config.yaml
num_hidden_layers: 16
num_attention_heads: 6
intermediate_size: 1536
norm_place: "pre"
rope_theta: 10000.0
init_std_down: 0.0
weight_decay: 0.23
max_grad_norm: 2.0
warmup_steps: 283
max_seq_len: 1024
dataset: "wikipedia_en"
MLP neurons of a small language model. Each row is named by its layer, matrix (up: input weights; down: output weights) and neuron, and shows model dimensions 80-271. Each number is 500 + 25 x the weight over its row's rms, rounded and kept within 0 to 999. Numbers have three digits each.
After each neuron's rows, "fires on" lists the tokens most often at its 100 highest values on Wikipedia text that the model never trained on.

L11.up483:504497507449497503517490458522485529490494500474540519536488496536508505518465532494519467466574487531502525487477502531524486481517490484503505492529472465491458508493511493477447493496446495452520500471475510537488479435486535503510519526492478509518479492461471518475481514503487509452512520496483505520542496459486483486491466511475545481488452536508523500516467539524505517493513477509489472527478520470532469516530511456500495534461501505484521453507496504503486469512501478475503503513502514526515494480480491489476506513540487492518486534526513533507497502503489494510
L11.down483:494481494481544506524508498476510506524544474507505506513500493508497512508514510504483517517496488502492498486507302504509513493519492475494517482516531506469464514534509467527503525498493493505505586515522481483446456503516477461478516488526502497499486502487492484476525493550486518518498524482446487507475470473460519468506505512539522520501466521476514490508494454522495460488497522488490499518510471502522500501497496519465480535540490509501515499497493467522486521492528496504448508474515517486530489512508442482466462511469495469532506516481496527487499505487514478494
fires on: "\n", ". ", "| ", "\n\n"

L11.up1425:503497530467480493507495509492513476523544520469523536505496518483503504507485540452504506493537516498527492511498536495536475502537468487471538502533480459482509532478500507461474496548489531465486533492455536477459483482506510480509485530470500505533515539505486518452559518554502517519462497493473518514498484477500528481471512441495482479512501509495481524495499527482504518493477447530483519455441498488549538481491511499524490528498528497509531489499512494531518494506502501457492511467451472522499497495477479513480492472512479487493529497477496511513487484529515446463
L11.down1425:526512487494494465510508473534474492490441474529480497532497469535498553470479474513484507495453492484473527485559395489461508528474519490495497482523500522536512522524507467462501466481509505506476481519527493487484476523453507510531498545544490523511491478509491484524494508532509533502485484511489561496485468474475492473496461510480472535495515492502507476499512492475492490513514481558514490488532494484518508542509475502490470514528464420502508529522462517479537492506558537504526524495496524499492512511513524501459484497506509445505470479487510498479489494542490495548
fires on: "| ", "(", "-"

L9.up887:479506472470564488528517466450451476497583502507525512544490556533468497494507526483536506503496494493511544528460494567535517496531466500506495512506454484485495492449521464486492528506467493457499521503464488496503504499517531484487498531503520512515475465459508496457532499492516498478499506515489519485515484484481495505521479440506505494507488492486475464495477504521492453478518489519507494507484478467499500503500515488526497504520512518507510485503510466516462495517492492517496453453513528537515538445529488447494505489488488505497497527495493500550470492489486516533
L9.down887:465507487478538499518504488493486490480533505516527516491503522508508481479496541476528499466496498514518539518501391544585485491510512507519496512507488446494469482462504486475487545514504510469508636517499468502476485511529517507499554506458492530500479499502508512491510516509489501488489548503476500505498461450462495509522501474498498503519476517498499491514471541573493457484513519501536491518475509486498504524501525462513501491463508516531500486516516472464486498509513484500510473474492504512560528479490453497480500532497482486476481508509477491499507496484473538493
fires on: "\n", "\n\n", ". ", "| "

L11.up584:478490473490542537491490438540454483504513509495546513482496492505497497509504537481508523499474488489525539471478507522514498487491480512485516509534505470506499477455512478508500510462519499459494515523469514522513495488497508519448519528475523514523467493472493497480518517506496480419481502534509506518494458480486472484476499488443491491533459548476516485531434453503518547490501530503523497503461477469556474488510518495524464495457513503488504510535503511478462528481501489522509487483549511471484514510544485460514518479501520518453528532475476541542477545499487497494
L11.down584:521495522492511498487541517526495525547511529512472501500479498509478504510493531496506476507473491482486477531502367550496479523500504484492511519499508492499437514493507491521505534511478493527518574517491536488536564503474503524505518486496448481472498512515501479527498489514484479529493477539458508524536498478540489506495481526544540498488481503512486521491497478528484521513462475483463494547507483477461507511485534471489512499449547451502518493486495541501466502495473498473501505492438548501518513490492466526461514528505485511487517468483495456475502529479462475520
fires on: "| ", "==", "|"

L3.up496:489543478522493484535526513506456490467511511503521495545556500457496532466493526516555513485512514490486485507504514509502534511482510494481443540515475484478491511454505448508499508543516505491475482529502460491508503491510463509491503521516465508477459492429568516537538461503518519501488496504502514476488498533527485486506503490486523452456485537498530493540449504479556444461531471504508472564513463508482525428491501520519521520514452483529512454478521495529500534506483499531482497493511512546505462520540472474494457484505503486527508519496517471502464492476497511532
L3.down496:479502503526508523526457493499530528493545514538507507506525490445491501491509545477521483468481478520541481479521456481496480495510503517486490464519477507470492496512502492510515482550507541515486530544480502461446530504515456501548528532503488576535481486489515510477512520520525511511500453544459467491487484487493489548485487514495420475509516520489496520517479506480492491503489552508456517487483509486472498516507470509485526490537528460466484488475501507479517547482492489495494508472492497475504520501509494493555531524507575474514497521496511516530484520458490486459
fires on: "in ", "the ", "of ", "from "

L3.up1391:470567513510498486524468518491517452498550503525560516488500523494505493481520480507558520501535518516522489509531491570407487545515476485530509491490504504492467526484505504486491520493486483508496502474514512466470458520539492517500509520490472495505519497496504482520531504508501444488512479533495495536522539462490493500523524525496487573491472497484494496481473502493490512493448482485506505514501529523483477516494513464485488499442515485505528465534471503485500519516531494473532477511538492527524514502495462439514487477495530516489506515480509490451505526502511494511
L3.down1391:554492514514480508453514491488492519496483529493542476513530432567482516514493526525483461501493512468521511515488502447574536478499541486501496522459516526559541498509527522498520498507502510498507521500472471528476532514492520450507456485525541494498446491491524506494474501489500516492504526487530511519448477514543503490489491454484508483517516527500538486493526462503520473510500502515523515513476470520522519483486486539499518511549500529538522529477520468469488535501489477510465483480497503506542508469521533536474493499472469488500521477516523523523485460477492528480
fires on: "with ", ": ", "of ", "one ", "-", "who "

L3.up691:487493508536549480528517495484521491460497538498487497468456534476513523437495530446537491507545477463442505539493503540492524481462507484511537460524507487437500502566475482475508475500469510510491457443462498503551474498475482537512496481502508478490517519493479510523490521498523468494543505532515493529506489482527497456497481506481511476488459524456504493494505466506523551492516468484499461529526510456509471490532505491488488532450477491503504485516516465531549539507499504477504518462510522529518506492567509492467472482502511527529498533490557517525536508529507536508
L3.down691:534530504504485474481485478498485511496496537505480539477477486497486483502498481455504531478502443506477498502499536484474541480518515450442529490513498494494506513527509490516476462500472502485514428468505482498539447522495501510544491520492499454476521501521493467500492531512530459460497499518489515513532540508502486507520541511492501556514455519482509447506496517497482511533502460448478476515513540482546510504510478522519468517509482501511519514479540522537474513518496583476484495525516504500492507496511532476462498482487518482489518500504568506502520524549527517480
fires on: "H", "K", "h", "W", "k", "Sch"

L3.up1459:510517488515556534544517512498526504489520529515534497490525477480479503457520532452535500504494491499504471559473530530530521529486507497469503469527462486473524497515528464503493508490514519481496443498487496515499519516491517530503498522519475487520490447478524498533487483525482514486528443497498536473500474519487473462450499465532520438464466533501507499521490507517511480484496455492522528516501487490496485471492502487477551529495545496513513459503501494534515525554501466491445492478511526509498496485526492486495476490510472478528567543479544487522453496520472532506
L3.down1459:520537491492486531538490472512528501491544509488493487476502523458481520487512481489513529515521538531479470505497514499510494512493504436541495445509517520496545524518480480501480484480487471498534499502535516505522482528457483511507488508502518504513536479504526476533495518491516475504536516552473525510540507512502460518476489490485502502485489508506477449515514522449579547532492497486513499475535475491483480471524491477522440537468496495483509505464524510550515523476532481482451463477497519494539517481485480469521514478528527482467533493469529514487503513497502503490
fires on: "| ", "K", "4"

L9.up1115:499510510530526541465477497440500471490512496455516481513491490494504533472493495438508516511444463479488496511468503481503530519471484485496528492501519442539517507507521541519480491497529538510457472490493487540490494517469503502501512536502491472520454459508479474484527498516495497489476451494477588560475475500517490517466533551512493509488493510510477517541473482488491484501490476503477503505500543469506463493512466438486547536458514475493516454498495482499477500509452517508515503500509544504506476492501513507476515506547480495554519499513501542523470534498508513482
L9.down1115:484503451474474490483478507560482509554509491498481523490505545535465511522487518547510485462505540500500520486539519494459490477511546492492469542481477449493489523588440466537502506496455478493535478487500493489484451510504516512470548500498525497512527530502482522509493533531529517494538520519485486470509496451439506498543498500484523502526494495493478489490500499481503551531477534451496490506487472481510558506486504510489512515527497531483524485474511529500496496476485527509488475511461517477494460514510499450510517421499493440484507490464538485483487507545496470496
fires on: "| ", " ", "to ", "again ", "|"

L11.up378:476475501495508529491521492464526489483519532480522547470513484445468508489517541502497518510503509443500467510507516489508512498511470529454503484487501465460427548456473515509491498565545498496473538512501506485469509497496531530486474492499505478544459478524521476450524508490488524479472525520527498496502516478525516489525477484514465484493501518518488519471500528487532516459489494516492537527525484445523520465505508490465498513507492502528512509515553478542493518560504501474530541513500493466493516496524481559484489461521499496503494502517493508493483468455527501510
L11.down378:540504547499474496503518491527491502520479493516464490536516498487464524513456480492527498490504464540493547505497487468494514499483531485521508494536530573517523464517530480547507506463499495546508416488515492547568471526470531484485465541464500543470511486491469517554482476499485503520529481495508512478498508485497443470475508490518519515524517547487530499526513476491517482510495508484517481477450514523552466494477485534508462487500531494476525485508488499504533513488475511529512514513468497519477502543537542459493507531480487505507510499484510497515494515497485508469
fires on: "| ", ".", " ", "|"

L11.up46:538540477485517533510498471505464489504532509555510526537497483525501509512484492474535500492485493537528520492484483500479479452523464495482557485481502488493491518463488485497510484524444480527463546494520501472468501521453528508519504499485515544478530527517513523489540491546481505504516494529474502533489488486492526491529479510499498508530515510528509502497471498537509507529506457522543500516457482509506533511468479480514448489484523461483496450525497440497521501527510480461468504504513511482490510502505539495447505531495500528486526554484509548512503502522485483521
L11.down46:482482508506497474485501509515517468509497470486488518505520525509529509488480492492491557512472519467445476476500317471541532520469530503530476488532510501504471515535512504481521526491537451483512553514499506482505470463517501492475488483499485526509494502500515494521494479478523466479483507481432464516478496488459506521501476537496528494492469482506481520512539495516507511486490528484522510475534491475468476477534491507514510502510473540501501527527503528537476465490475476488512533494488462490518471518531466501489479492505442445521514499481495495529473508512486518478
fires on: "(", "life", "60", "| ", "area", "; "

L11.up1416:492513499488530508513538455485477487512544489525519513476519490528508493515525543523496492457560508466527548540484476526496494520514500535503495477518512473507471474450530476487483534486533487507516517516545513511513478493524527503468531498496542552514481497531547508458545524511496472510472520494503568498512529463462512497472505459506507545488492579473490513480454506521481512466542522474497491478485552469510523502504485475517496494504500475494450503515538471481495490491493486469504504482542478498527504487532497476492517517505479485501526505497490513472463530512525483500
L11.down1416:514489510538504489504480522529500515501536503484519507500518497488501507499477521506523499500498556526450497484508297522544494525518524472486525530487523506507498518521462519509482486507492483481487614492479520492463524466494508491464489519494505512479509507507486517552510482482514522535518530495452480508503444501479502517511477510520517502523483485525506531465499500470497484531477517488500516474534476504465511509528500474524525512481499514518495512461486544514473502481496487487464522471459539517569501481490467496475518509492511512493521501494516481524513516492462522473
fires on: "\n", ". ", ", ", "| "

L3.up1240:486488488469493469546517485483490478500533523487519518515486481489517525479480552473522478516489505500513527560469530499509486465510498494518562491501451519449528473503519516462477522501511476512477478476495480506524462526500517479494474521473504505470458451479515473483534518551490528496523478463505512538515495502452505498461474461528487497485488494500472467499443505489510491470455491496435500512487534470511445506511489468450503506452544512505525522492503504485508531502506473486510482483520508499504475536486510484451472525509509463478545534479500544511509499510570471523
L3.down1240:537499537470480519514498488489514488494460481542501517485514514482501498471471527507534550507485503484471495496511484484537484503462469484493481522497515547517486490487488528495523527462492500482523522502476446510504486519537473471455486498530461489500495492546479513500505476534501478492497493530542462498495510523455507509496489529567488493472501488481472525495472507470513558530520515467515474512494460498530527481541503485528462536528498462534517501502520556548512498501475498490506475514481461514532531495489499439477517450505483520530484471492478516534573549458528486476
fires on: "| ", "would ", "took ", "== "

L3.up636:527510484466528481561533531517471514472511523508517477549539482516495533486481530479526482504533488442508528494511506474504538521535500506468524503520509534487506435520506508480521551551505490493460497505478475486512482482473538520485500484480499491448512537465509522523474509503490493498488483488489531526471500501498468495511471482458474474540481531535487497508471481497533467491505483482484537482529485497483498466464484437555507492516502547511495469521537496506510490496496528535479487485494486521498490526519497464489481464543496531464507521459541527463497569516471467543
L3.down636:449504504505469482488468506469485483518513540454470490483478516483454468570548489491529529510526447509508503482498476486499461474479463511470511526512510500477510508442512472521499499518503528506525511525497515487469480495457485485498550482506524458553509493531489510508468506534501504498533502493488503534525471474487485465524499527508545450510491514495488485558493510477469500472502564495576492499524472488468494520512524473507469468465533496489500481473506530554529520500496487506497533486523466503554503476482448538500505518542479529515506481477508493475503531510474514489
fires on: "p", "the ", "at ", "from ", "received ", "with "

L9.up9:500512508499488503490503511537541520562512515422518523500477553494510509529526487479548506470489455505497516526533508532483450501470481495502503536519490504494457508476539453532479462480488512522465512497474476496507486522523511516549485472497554492597494463525521478481459506551495528511460506467508551496507472497476491497517488479504519471501461499483499529500505503468543489492490505490504518541528525480539567495489523486519503490508506503530517498476491487522486474541512512470512490451437461514490483497486489515488494512510502513525522500528498475496502480491515516510
L9.down9:486482485476534531516436513502513486447496507477524500509516490508521490503485544536524515478522494522472498488494476498546504517485495514510499502483473535530525491492486536456484458521516511528516508485505450569500484460549461455537544478507435483465476490497497463509508474528495490515467483482516496500494471509502487535500472536531486522495468477509505477495498461526473456468513486536469476507572492519538518514476484498528480517515457553531458509524506490496488521497486494539439474476479492467508497521503493490465513493510534471470478512456500494436524518523469462546
fires on: "or ", "no ", "than ", "name ", "mad"